From a checkpoint of a small transformer trained on Wikipedia: 35.8M parameters, 283M tokens.
MLP neurons of a small language model. Each row is named by its layer, matrix (up: input weights) and neuron, and shows model dimensions 128-255. Each number is 128 + 24 x the weight over its row's rms, rounded and kept within 0 to 255. Numbers have three digits each.
A block is one neuron, or neurons of one layer that tend to fire together. Before each block is what it responds to, as a language model described it from the Wikipedia text at the highest values.

Description: Narrative clause subject. Last token of a clause's subject (name, pronoun, organization) just before its main verb in biographical and historical narrative, e.g. he, company, Defence.
L17.up907:109133153154152159111129133150158109156113082117137129105139137162144102157103111145126128099131113092143137114132115125152115136155134067123167156144089169136117147165084082167165141142167188132118090138117140099140134097118097134119109145115141151116148108076124125125102114118122161167119120156116153116124136147118169156091159159152080081150123181119109101135143125085158138167088

Description: Characterizing/naming verbs. Main verbs right after a named subject that introduce a description, naming or judgment of something, such as described, deemed, named, called, refers.
L2.up279:107145149117115118109123101093121114121158108123141082133164117128126134095126133107131133100133095149145138152155147171117123129114128164145172137140139158124147119109173077130179127146139125165138154086129148136153126079118091117122147116100084131095083157150124142106125112143124119114085192131151123141131127095162086118168108152109122091178095162096133134143140096080172093114102
L2.up734:131113140133136125151192136116121123092141150142146094126135139131105146136117136107146104141078107114142126141130134127138151098185125146111111163118083103123155120125140087119126118149131129177122143124159142116112121109159109116155132158096138100107134122144137166140123112129168124115151130174123154141161090138101138108088108118127120117093149127148111127131124095141130082137135
L2.up933:117114126146132176133120161046118138114123145093104106094130128165123142122150150157141113083107137131146144157100188131108097142172121109120112134186139140148146135100136078102114089109151102147105115119116110090143130110124149116162145096156082176110135127132139119158117105139086105111133167160129136127138078072140115134139153119149140135120128147159117116129146140100142124157104
L2.up1017:192156134133117076109129117101080120125174112156158127136134159169120152118116152134138122120089109119111138126148105080125113144125143138174184151173145118118139123098089069147128130104113111136106172155139115178154110149141113129156122137140117143138095145122144157121113110156163156069106127170135117102141131129149091118092147152157117096076131118111154143157111088136146105094133

Description: Verb-slot predictors. Words just before a verb is expected, mainly infinitive "to" and subject "they", plus modals and "who", as in "hopes to get", "they are protected".
L17.up526:091129121111183140094141155182161075170118165091129150096126116149157144122110137168126121119141133130103111105155173168168141159094112110149131072135149124142116144108179088108163123129174178125144124117122124136156148121181163123137148116183086085139130062155130104155096093145129144136168159144145112110164101158139171148135170134156132098125105170160106133133170116136125151099159

Description: Initial P in names. Capital P starting a split-up proper noun, e.g. Parma, Pisa, Pachuca, Pasha; also other initial letters (Hibernian) and nouns like rebellion, alibi, demise.
L17.up565:155144142114132127117140150138124107115097134140116149177136112145111168143136110120162145120131137083123113186119087170122118119124101112141171147132184110122162156148133101163130144065149151155115129137070154118111178135117171149079094134151117116127067103160098145152111148087171132123131103140111101134115091118098114101112128095103160168120082136075132086113101116138104124110140

Description: Predicate verb after subject. Main verbs or participles directly after a subject noun phrase in Wikipedia prose, opening a clause, such as located, stated, concluded, completed.
L17.up1097:155137098118156137112109157116109129106143173093128079119075119117140120138074118129116151158095115105109139080143108133171149138144146157139165139169164123140085134113111155161115135157150123141107114136110100087129169135113123104136133169125108130130137156107128143126132152110126149138141141111147159103120142122158139157117135125122121126127125130162125129134146121101068067117159

Description: Place names and coordinates. Place-name tokens such as countries, states and cities after in or a comma (Finland, Japan, California), plus the E in longitude coordinates.
L2.up20:127163082174128109176111111108154130189144189144156125136112122100126171091122126129170138141116151156137152139126109107154134098096157097110138134103140177123135139119116176130147123118113103132162141126107092107129125122107123121123106177146134148095156120076117153081175114130149131145138159112133124122111165133114119077121106132084114117132108120072177116135151130116118139120154
L2.up156:126109116156107162079128136163102163108137136118084150138113136143137126101111105133132121129174090158129115158113113099107109149097120154075118154122120116143103083120091108139110109126125122121124092095088099158185156117140129091110153124099112096135126098087137110137103095148116132175127162125154135097111138140133148110129074114143133081105123116076143131091141120096127100163125
L2.up346:119107139127149080109124110164121145135130128106116136125098100126133149118127092148150140099124104084120146138120135126142127113123144175120117155143122161162128139176133090186078124122134112175139127168118134144104176163089115131153146091102152152168107128127149140117152126137096122150138112165141116082135101094170107093155128137120162114103090132139150172139159103116108067098114
L2.up905:149136120126104114110145109089144096121117118101141083154095152105123154112123133163103156148119153135151146127165121096102157060110151113130078149170125097153112121098121100144152135129123157112117147143124123136150070130166154115168120088120090125151123125144170140145121125151150155147152072138108153138074140103153143118104151087097107163114141092134128135134077129133114097098141

Description: First names in tables. Given names, or the last word-piece of one, that begin a full personal name, mostly in pipe-delimited tables: Michael, Mario, Nicol-aus.
L17.up689:120125111145121109161099151148046133132154121087121156144121174117101105137131156130133131115093110148127092128142080100126119115144146204124128098139093135160078082096165148146134157136155085125123116110132144090142114126126102121131113156118126131155070100128116107116144112107169097116065164130144160088133141137112140162168105111088149059124099109104120098119137184141132081156115

Description: Slot before main verb. Words sitting just before an upcoming verb, mostly infinitival "to" after need, unable, allowed, intended, plus not, also, later, eventually.
L5.up113:148146131139099169089115125131129101176138118130129101150148224141091135084126159173109177090175141124099148107107108138118088060163096173165090100159088076142108121143174142143122190124154181110091134128126123167150116139128152138136115172124115129137165127192142099156140135125136083130114150155103102123135159118132140155103106108139108094169139150154142122113123156137121097157156
L5.up192:161118088124131147074149136099147101160134114126105100138135146126050123088109116131123158097142142129103132140149127131156140107148121151142135117150098123150116150092168153144167153132143140175143114096149138148129088100086128059146143140152127097141135131153128134087101099104123109154129147115058116136124106094110122145150168098154111176156158156134114140114135096084093160139103
L5.up897:177165101118140149097138096107146121100165117117118129123130168173121165107172152139118138112114168106126140124133125094140176133151117152131082112128107140180101094135173113168160172147121136078102083140108144182159123156127151101132122154108074105117123097167139122116096126134130143104101113142087124137169099097130139175141101120157123145126191176120109135138161105109092138181110
L5.up930:142158116139112120143113118121123129129134116100125126113120114178134192118120164160128120102112135148160146098089122142149205143156134148150152129128125109177128163142120144154158145124112119101141105161094132152140160126110141132143140119142128097142120159130076124082120125172137110159134113143105145122062121099125148160148170102124186127155100176099139103106117127086149148177145

Description: Word-initial capital letters. Single capital-letter pieces that begin a name, acronym or initial, often after an opening bracket, quote or table bar, e.g. (P)ino, (M)MDA, W. H.; occasionally whole adjectives like federal or municipal.
L5.up149:134135149122159154103105109158144129134106098129127153056113124131083099149163165130101128088081109072115118116111123116144117100128100141138096147175099124081109120092103161154121138125084090140114113106170148099131136113165127149135183113113144117165123096100132128131136126129138161164120147148133151107153121137098112118170119123165108127090134109128140079136135148164070136153103
L5.up252:146169158173165135132107145109123104118128091117132152136181092144130138159113144142117142117147180132182148103106143106180122151123133155146124102116139125136098138107140112166098135097142131083104127112109125096163151185123119162161167114066101124203132142097115118138142128151093131126127126131157135122095169128126070106101100125127162106121134150102148140071100123150117161143125
L5.up458:154149177160083149086152112100113089111092144104126137135132141169155120151117158126140115155147164131117142101122115126102120144115115150127118107133140143170098098123129124180132142122094126060100147122168172105140159105152094155126147072117105168088148118116156117202119154107128153144128102109115133110154139122127087104127112145084125129108158116116098141147101127107134145140117
L5.up685:145125132137128123123078098078142123097128148101143129148127106127123142148149164128117172151178164102101143112170164098088147122088131137172086135127091137118106130169155134133107152144124125122087148132168098053108102102142089130150159145123128138137143120152127160140135112142191144153120138135145137149126142127130082136112110125097118093117130164140100158130143129078113118117096

Description: Collective or relational nouns. Nouns for an entity already under discussion, usually after "the" or a possessive, such as company, club, father, family, often before 's or "of".
L2.up206:147168108156155143135158161121100127117173109104063134123099120106139138140143081149128120099121121141126130175161131128127120122116086107196138121140153114102116082141153125122146148157127098187093156095122128112093118115089099138144133129123119127121096108108143127149115091113126170131140158128115143143171118140114120120129143121120168117143177128046134123118155157161084139136112
L2.up217:135114152090161146105109156094123141121086160124106128128125124149122130099133172146075117107102127122118135122125140131166155130135136123149106119126128142123152096153118140163163139090150133143152114127151159121111124122116137121144121097105118163142146128156183152125103104126101162152103147101120112124141117132080087139092164145166101126155089133129074135159130139152140177137118
L2.up357:164121156124136123108111145120101148137142124125154111115125124105167080125107176106126192132113124134147101132141119177107130165167124103138112127160141118146133137146131126117184148147070118165159140113151146171160111127148122151123158144081151128129149091132103117132112088084109136126114156101160138144158129166117107148123107130127097106125131176132141091123132121112167124129072
L2.up541:123142088153148084136105135128081117077136127135097139096141143130144127153059125095069133095118149159130117136109140139148101109136117131140113137150140092135130100167110138157130134119064124141116128130139110126162119113131149133150158130104151127142133128111124129105164137083150153151091090100143108107137077111107105139148138197131110078116130156130114129180115109159113109119096

Description: Passive past participles. Past participles directly after forms of be (was, were, is, be) in passive clauses, such as was built, was born, were held, usually followed by in, to or by.
L5.up44:119070103174158137123182126088082137115150142081165083071113140112127183162147127160130093109124153103139159126115127136112108127115110166084085082105149147156124124147101155132135101113140125171105108136126133170125117149135156134122116151158136107126082126135153131121110136144119131155144109107078141139067131107121094122133097141132147198142127155122154133182152137100124141106132
L5.up49:125137160121148153141100121121138113134113131131139130112151120144134133136093083136143121116108096100146090125082124129151171166143076175131114133121156124098149132126074118144157139111173121139126129137114164144144124168109125125073140078126129118113081162122145103122120145133129136102139185129126130079142121152142098121079089146139121167121153150128145114155166128098138136104142
L5.up194:127133142124129130136139127098096132169137123110140150115079139145136103128111135132053123152101129109168133103116196115095166152106106144129100074105122121155117102131119121107129123104145121107134132122122139127153100139118109139071134142160137117122115144143147108117143130122123097117143116159132111096130130098090089135141054154109123125104124114175115123136136155093097091109129
L5.up787:128143091140156084077170117084123131151131129076135158111200105145130120130071113119142132087129126086099108150150105198173155127087136154104101131116111128143118092126133158134127090144140169121125124133132123107121151155165183112116121120115156091116129116143123137056111109142095105109153142162126131113130155090076121083134121129152142134121100171208170109145122137096100138137084

Description: Predicate after a subject. Fires on the verb or key noun right after a subject or field name, mainly review verbs like called, rated, described, and table labels like Turnout, Score.
L5.up199:103127153082129098129123080122087138149159111123139161105128114120182121065126114129169145146116132138173136129111128103125145168171159121164151094131132138123123111133107091118143099100140107146134113089113108131107126105086128135103156091100137128160138135129126155202174091164169109116126140142116122158137085070122099171110110149111057120098115097144106121158163123149124135131117
L5.up268:098134109102124154120118134110146136116170093125121113149153120142108182146177108121124095155146152156122146128092113143115140092119136081086159159172102151101111087141157104171166135152098142113117114098148175145138131135102144128125116099170104121130140134103125137115132122158147116113109160148125135137120119144183134077167125120123133112088106086135133102128148080151145123161110
L5.up904:121172090132144123117126135106093147095145127110121134115171156140087137096166146164157150105125140159107064128100116127162161131168159112124139120138115095137151136142096098126135135177107102095086115135105113145166139137144132091158115147107154100064116137096119121091136144157148113119149174157100112147153160094118094131124141124101130135132115150131171133117131081096106097151134
L5.up961:128146115185116145150114156113140128147153096133135121106149086128138125138116105117161166183115127159126123120139110148168117128112141122138106163143105149079129105151102091106116076184116119107101121122109087143118110145156134134096106117108150110131130097146136150126122126153091133117127144140133117103160118139136140078130093153142133107143158135096164158109124112137132139153140

Description: Scientific word completions. Fires on word-final pieces completing technical scientific terms, such as ozon-ide, nit-rate, kinet-ic, foll-icle, calc-ite, plus nearby commas and function words in chemistry, biology and physics prose.
L17.up662:084166087158143150091124159128140127172096143128143138108103148128115127125090109120066103108136111134143113156131142161111119161100096135164097145106157118157131095144104127110148128141130176166154133133151135081136130111125147129144119097109131158108116108133122141135174110109128119158173149137108135139143115149135118167124112098112115142119121135111168110084123107157113181133151

Description: Word-initial v and year digits. Lone v/V opening a word split into pieces (vaudeville, vampires, Vlatko, varsity), plus first digits of years starting table or list rows (2006, 2004).
L2.up157:099094194144096139116117133085101139149132150101142104087159131119099118140108161149125127120133129134127140098135130148143149103160099118103153126109129141108124150129117096104141129174095070145096165110101131156158156104157136166149145126157087175154126135140068136106145110133116110117092141147096159153178094150149134122139163127113094142071146154134098110143117125104122103090135
L2.up404:150088136125152115150132136145145119124139099121160141133138153084137119106160172143069119113133127130165103129111134121093127104134142160191130130124106131123118134135136089132165119115145093118171080120117134130120096121121125118158150124137134141151120126086162125118139092102096133121106109179155149142165114134165081145117126098128137130147109172115064125089139077165112150142137
L2.up626:139143101145115139089130138102123116126153142136113099120172136077158114115122125133114115124117135146115124106154165153142119135152140170151138172149116146156147160153130107178144131162139126164122146150154158105115125104126126125143106111094134107153158134160103114128158150073109090139108084167133127098113088086084079135110120134138152137091126122146126130124094136096126124145158
L2.up1127:114082101092151150154147156164124119138105102156143146097108147127141153133138165132116128107154127136123117152119144123093100142150129177119137143174139085121140137157149052138127094144156111119115118119109140118134090106112137124123133116126109103136142111096139083119116118083125090136103109156150135125129120149123094142136120142110145147132157124142053134112111168103155139175113

Description: Pre-verb adverbs and copulas. Adverbs placed before a main verb, often the -ly ending (successfully, eventually, quickly), plus be, became and as after auxiliaries or to.
L2.up15:107157096158136156082122141116134118103089109143117151152144154157135119150153124140112166088177159122135132116150119166110159128135117115137138095141127115145124132159106139145101135126154123126137134132110123144150120149113129112144137138098106137115141132122124116132111118095130124127136141152141097131091144153105146084110135118102134129106100166140107156100144121096090122137128
L2.up258:116159136131147151129142141160127102093155108083117108134144133097123076130132164194118137118167096152169139101121144114140119117221076134147079128110130105127111105134134133136111160158139109129122114156102155184170122139091139094090121146178118144129122145145133104149119072095109119133101132155121097150132170121108153141148123157053142112122136107135127112144145082127134175127108
L2.up509:134135124169094111153178163100119172111160092076129080136094153148150138144128157135088134115104143119121171054115116087153156158142066163126136126102103142133104163178096169096132166133128115133124157150088122109088122139115120101149146148197116148159110158107135092129119116125096177161156124142145150123124164122084115138140145141107121120129108106119143124129113134150128145121119
L2.up1141:133124147082181106119147155155128181112089108128134118131154121153109116134154126078138156095134107109117129129096100147158117156163118111125099136128126113129140084116095107119118130146140112111135111127119130142104118150114176170112125135131151094137149130094099060153114098117150124125145179089117102152115124117119075103116148129103119133130165186098115150152111097101103118178176

Description: Election table labels. Label words in Wikipedia election-result table rows, especially votes, seats or hold after Total or a party, e.g. "Total votes", "Democratic hold"; weaker on scattered header or field words like Awards, History.
L2.up658:072172081162123106119109116144150081081154082132117139158126107129119140110153148179111150119158132130163080103126110139105129135167136121098133121127083109158153149097112162115091114142142125146153155118107135132136148155147142129154130162155143113115129150153140138099155129121112093114115135149151102186130113079105145115130119138132120087155142102140106141105133124145114126117136
L2.up802:112150136153111105113091098127174088126126088123092167126133125098156129131110136101117140149128142118114123145129158133135082117072095095167111132127136123123152135125109080143140120094162138101127115103125160087121164114149097107120156118134134187167134129159146134151145113146143126170139165137159139139154095096128140107151159131140146131108102095091163120117141142125134134120102
L2.up812:114109077132113115090143108075108101126117085124120103110108168150117168104138085120162138109126145121110079137175125156092146142123138130132098153150155167153148145138141143115144092161151120119117159092135104136124125096122177087115164119158122127144137145130109137158145152124154142093161165144122103160134105106127129136154144122114152145139147100147118080126157149110099135095138
L2.up822:079162149086126133124120147164136148157113130145155119092151129121106165118099143170110130129110135148110124105110122102129139102176147159175135155122102125132161147139068137099133158149157139092114146143158170163122120143141090144121091149109151141160120131172146090099164125162148148089109117178127113115165165102116136104146168145103134128134129150193117133158124105130142100156145

Description: Structured-entry label ends. The last word of infobox field names and section headings, such as Personal details, Release dates, Time zone, Last election, and markdown table separator rows.
L5.up595:135107109114140106138157133165166090142170113122152151187149141154131145146118105147132162131104090118127111112107127110113127160120118122127129122104151105136113149138124089151096090113129148164113110072186128143110137124128117146123143099105122130129135110134120138116145131124114161122131128166125122088115101161150161106111152141109143130076123132105116137128128144126168106085134
L5.up666:116167155096110114122134148124148160126086145112128151133135124167128131076149110143146142189120144148124095163149110139166140112141148114131109120159098132090149108128106144135146166098115103160120125119151142108160146139139127145151138119118089105139096135114121137164116158117142169087116144145162115123122140150093153129132141169129154128138127140139182186133111102114075105118153
L5.up1052:133144067104143073132134152140133081159135187067142158132117104123168162099151106145135136142137128151121083112140129125169115139147144127099156129116142096155134132090169091131118152126171187149100087156143117124086123073168156165149125155123114148150112102138137149131155129135145134111142152134102097092125106124185117167148141155116129139108140087114149167139161099126101115115140
L5.up1081:122110096131114112127123164119129096125159124116124105111148111124128114085103164100177157121129098128100074144124164141162081091132153134112157154147152112108106130091129144134143113147131097133118125115143171062139136119070138190130140117141099170149127138121150145128089136119112145158125141109162094131130143095130122135133125130149158105178096138146162119142121157142109125100120

Description: Place-name tokens. Names of places, mostly US states, written after a comma or in, as in Carroll County, Arkansas or New Jersey; also cities, countries and nationality adjectives such as Romanian.
L5.up102:131125137137138157167144141107095135102132116103163171108081164100108155120084122133133136137114111131152118140182123123103119118133139082103115118141114118109121130147137138062129136147058099128136100157128141124125125086107111112127135155146075120121143142080076127122133137154151098123153118134114127162172138149103121162135133151081100133151125099186096120109132097077081122096104
L5.up411:114121125122124106075122177105122104143118150114123131107106136168129116152149124121170150132115158087146119127130103137156127122153129109117095157129087114087163129148175119090149118147162125127138107147152123077139115113145161135138156124105111134095161116124081160119122135133140119100127144101137130164156139136086133168110148126134131137094160132143128132156113121117101157153143
L5.up602:175136122128086121156092098107126099128120187123150130140136148147095147134147089122153111124117126126153118123143110152103138135132087119150088132209109120163113142149144094149121113140103118159134127134162104156125109167121125131133112116085173134136109125108173109133165086071114073105176084149152130129112189131172098115195113087102134133089128136132126088131111119133123124138137
L5.up710:124128106135126107117109149106107106143119167124134125121091104117094111145096100139126139140162140116123129127139089125132152130119135122122123100157105146124135154166158096208120107116123142147109118110074140165114098114168153177118144106087132131133111122161163111059200135075092150159135096140117130148156154114190088150116126099101089116125104117178096113148086115119088141121144

Description: Word-initial P fragment. Opening fragment of a word split into pieces, mostly capital P in names and titles (P-ilar, P-isa, P-erm), also Cr-ustacea, Pac-ification, dest-ructive.
L2.up434:077143136145131118142124111131123103103159124075156138121155145181078102132157123120186109113159189157109130091147136160130148134161137110122134106094102127134127128141136105130118106156143122127145165142080130092169150122108158108139157120129124092109115122148101138153084137121136129146125125113121100116110135093149137124126182108134194111142120123107125099127127128106096123126187
L2.up847:130134130126130109118156109138125115117114106103112113156157135161105148135122126079135090100089088110189152111152124098154108129160170145134159121123130101142141105127156119139110106173127113146110137122107117172151144101071107202179108120136150107152124168150160112170145136132124110109181112138147134128177120133165117117155149134113114126110114137137136146149115134100082142138126
L2.up928:147158146161145103087137103180108126107087135123161119126136113118156141143103096120148112073101128131083162134175133124175123139106145162132141129147128125107121147131108141144157093093147146118159108132104099165141147121148148156128124106131147126130125104122185090106138118088133150102110118106128085079130102144108117140157098161135158106132147135131088100115120121151122160126151
L2.up931:082123117177112104136174117116109107100140127134154181143154132113146151070102091114125137110146089130154170155144139113087079152167138142143153109134119116159111149147091117109156168104150104104129097170131129162149111132087127097142095124098158109132111166213160129063148157134125099115125180100168120126108094142097121095122125119117130136084174136132126119102124104136148110114099

Description: Governed prepositions after nouns/verbs. Prepositions required by the preceding noun, verb or phrase, such as reaction to, agreement with, such as, invited to.
L2.up163:148124126133164157132134103152135156101133106135127088147108138104110092125139141157086127107101106105106168099103166125141120144119092119135145095108073126140086091168097114122157121094094147098124126097117146124082138147157158125125110123125109176121090114133095130073151109176140118135076158120140074117141123106133114099162116127157150091105144091141180103123137100175124134147141
L2.up638:102120137162149152118168118093121156161135149093104106130086143117139130122103142116094101121096154098165102161174120108125163124125094122130102123133134125109108134118086103121142139135113151123127122138148155114130111127157136139100125105125108160105143128153159105097170125139166126136089114150135101095152107131125083076119152127151113094159095063101174138118124142100121141145155
L2.up676:154136109103181135063161144142087156133158109167077123148138064111120134140122131141125130118107153142127104133136123094162135152170087108112138132122152145130072146136118122140125141148144114138140103149109125135123090099093120112163157108109114175114128134175167142144108120107131163114142107139164130081111071149130079114120145152122087120137132128150124143125103108141122155154153
L2.up720:135146173118144118117152126154123170128124139151109119089127131124135111156155147115131150116136126149123146133144105133131109167142123154115143114130147143104112126137135094139110147065123113104152130155077177129107138165081144141146126123115106126147093112143140153090131116107120119125134127144140111103146170139115090141140150135133137086142118131118115163108090132089124087142104

Description: Table cell entries. Short cell values and column headers inside pipe-delimited Wikipedia tables, often digits like 1, 6, 0 or headers like Notes, Pts, Venue, mostly just before a |.
L17.up611:142110099176150114106103139108103123140115108144110130152148082096138089109135086122143161104129115120137131168125134165112054116116144151101163138078097113105143119146121129129118129088114131092171153096134116100107129116163116170145155142139164122151127169150132103131099125129088124109131139155132150091127079165174105137128146128125162148131079132107133139106134148117163092091168

Description: Preposition after governing word. Prepositions and other function words that a preceding word requires, e.g. to after due, response, subjected; of after because, part.
L5.up371:111094120114130128096138147142083167104170144133076145121154140138132126158130159127151130114098142131103113167126129140159118079178105156139098103116102133145148125129129106149163113189141113126115087148148167191129139129176144171137115139168134168105126105116117106116166139114157135104140135146140182107128144059110094127102141121168075115173148134150108132138166148133119112088088
L5.up655:133147164146138124113125155137083099151128074116129089117121114148126131145151124179156140132180092113139167127132129138122083129141157103151117144145122166162102109158132083145142115130155135101113112116135165149164110148150113147068092144084095142129144131101124108115137108075137128139174145115126135132146159140164119151133091119152091104109098131147096140125150154140100138121118
L5.up892:114125128095129139131099071127137139141128136086113141126103131134154134195140148193167117082105108146123127165128126094134128100121111125160118131092114118143140112157125123137110166149127142103130079204117114113127106055127106101161147167147146134140113090115103131101175128107085108088113099127100105118143154064124155132137114133137104122144112096137118159100138150138148143125113
L5.up1046:150144147137147126104165138131114169128100134129114140110121119115161161146126138122132133116124115129153122118135150115096138079165097183133098145109146152129101133137096132159176102162104116094114109152121136124131124093076144112128124125162082134118108095121118139100156086130096093131120129136142132117098159104139089135062173133119099111122129133069119140111132135169157106117128

Description: Year-initial 2 and possessives. The leading "2" of 2000s years like 2001 or 2025, plus possessive pronouns (his, her) before kin words like father, parents.
L17.up595:148142119146153164138131145111151158143141129105154152095128124128134108150104148146115116119145157104141121139175161107150110134115118114101094126130129113159115107116159092195099152152159136150096111125172125138086160148146064099105112102117098096170153160124129158127169113117140083117166151077167142135117146137132120128103131158118123146132159132116107116167092103155166151133123

Description: Word-initial capital letters. Single capital-letter tokens beginning a word or name after a quote, bracket, hyphen, heading or line break, e.g. "Vlami", c-Jun, (Essex, ==Burials.
L5.up119:134103146165144166118108111113152104111138121121133151135165117140131112124140142117136124084159133087169143090126119129189108102106151149134124153122132128129080113150137133135127118137153107150086139127134171121078143129078124148118150103159106117182104137080136133115099129104128136098112137117163144070086113099138076094148093094099107123143151138136122153143075140100164137138168
L5.up245:148138156124103148129104122152109097134150132116119122138119127161097143105122126155141136146127128143137105139134131138127102185158141093123136134137063142137139134114131135162135135080114125121146137198134109123163149129150094149137151069140113147119133154127152128107125099143152128162175136129166147111100121138164137129125129121138139138115089124127076163142119145166112098126146
L5.up795:156110144147134148140094131102128130110125169118132127114180107142108099163159148135133137129131143153148113126051133168145141156135110182136131145118130113099121094101105171132152129095117108109110121144145121127124122146111140169134116079097141073121124150100152125138173123139151102149128137138181097101094098135121093101140082151115128103119146119073116131118144102116151143129119
L5.up1000:036123140146120126113153145145118107079153120138105131149147120092145120134172146160160108144113148117101095085103090085159138112181113128109098127153127121147126090082128138182177145099115160104110099117101112139127161137137183180159114103119087101139150137149111110145140147189127154132123128098138133139100122135121091104138127120113143113121166121119137143145151138155147157155160

Description: Anaphoric "the" + entity noun. Generic nouns after the or that that refer back to an organization or work already named, e.g. the firm, the club, the song.
L5.up537:109088195116149119142113172126133135130125165113123116127125131085154122128147195129118142127129071116114128091115122102048099122141100129147117124100105148146096108107137106138136129090152125116130097172120151106094120151137116153116101107103151131132165154163162137114167127185145153105128156093134132164115139130142145157114113198119124129131145147129136146103151129127145117124094
L5.up615:102156102103127126098156127127093106143137160115112100138134126143124182121162130137109119094149133135147103157154107148148143122110100130142098140141084120133154144124144141162152138167096126121129113152145105087095148130079103095149127085120163100131135098136152126114139122143126149073137152113131169140097126131130151157140160105136132158158088125142090091135166126160120127113143
L5.up918:094201079114148128116133144113110116156138072095082107100108136179157113121163137084127124152126132072160156134102143112139124094114114096142136108154092139138136092113161155151139153093079129113119072133152139126146155148123157133127107148126103126108103120133112102112102161125119145145143124134127113143134124144095106170155150104120149101128140155158096116138128142152137119098110
L5.up1143:072070108143150106167125135119099105114156102112108123137146110108121085119198130169128167109117087104163104077142129099096128137108136146141146131100108117079110157081160085137117137152143107169163076107105106145174141125123113087117143120142100091134118138113141110139105166132127154104113128115145198143144113145117093165134164162126122134101103175113110126114140132120106087110151

Description: Change and degree words. Past participles, comparatives and evaluative adjectives that describe change, degree or treatment, such as greater, increased, improved, legalized, higher.
L2.up284:137089113146157110082100134153136164112156098092163109111092071151150158112146135161115159130152118138175159080116164132115132135111107151109136136151178072137114145091164103133163144127136087145077111128096137153131130098148142105170121186129117118166120145146150125140160124097133148152117110122161118111116135171112073132093131135139118110119129125083137119129073175114105142113172
L2.up442:128177150143150106098087101134086110134143129121126107109110083116144166140100154100131143129119121124107160163086119160105130118142112129088160124091109129164129151110140146101154114160098128112094116101073088134140172138082156099150119112114143142098139143147142149131159151121114129110136116142113156118100139158140148119166120102134109117109096174139139108104130138112135167130124
L2.up512:126146116149156137176115075113131141165118119106145131142098155141116143155131125143127135093112098108127105130136134118114143126114108080117086166121154127139134134088108091084144127120108139136123146125106107127143168152138122186138155104086139152150129134126119169140198099143106101105098122167126119110136113150097095136123099104129086132178125101115134111081100165121127153128168
L2.up1128:166136126173128143097173135118094127095119075112147134121161135183133046152081132128157110117179161139135159120079109111173160132084125132105156121115151113130088130119127102111110168127126132096108120148147108120125148133144112182137148153155093140090132175107160140108126159104125170139139116144161177129122143158152070139123125170132102150140133143107145102141105098108131149127160

Description: Personal given names. First-name tokens starting a person's name, especially in table cells after a pipe or in lists, such as Robert, John, Peter; also name-like word starts (Sergeant, St. John's).
L2.up374:085134134159139193156108153131122118133139115080121107141132124127144099107101118109110168151156142138080135144121144140122116127136170133101094156124123122101126149153109148086100108111110131138125110188140187137139130117177121176148161152144123140124107139110117160138185120115129143134140125175158123150157122184148079115114110109136161123118145123134149138129100135134083100120068
L2.up465:087143155148155145139139115121122109121183102135138133119116122098120123096119177148099105082146117112152118097134133153143120146144126133135113111105081147122141128144137119153093105138153102084102141095175133140146124098108137159139112117099111131173141132113100140188149127097126106136083141170135101126146128137133089186147084163070135131078135162141150134139084135099082145146147
L2.up916:147160150108121146121083139113185153099184100147104173138130106144104122136113124118148102104122133152138166147142143150120087139140126109121114096112068146135144191102169133121133149126144152064096150080111087145121154159122107144125110113112116119124148125112169147150156131146134160137141144133110132151143106133145164137133105179142107150099157122122112088104126156115096083123109
L2.up920:102149127121126135125112172096133112120155083126136112127130120099124120127118179122115099115103122171132119141131102141150128135135158144156101126144164154131113117136143101129099192104078120106044138118162154124113142135135175156161151147132086109152164118107131151142129155125150094119121138121106088100100096139144098145132144132122148083115105131151117177134118157113085101122103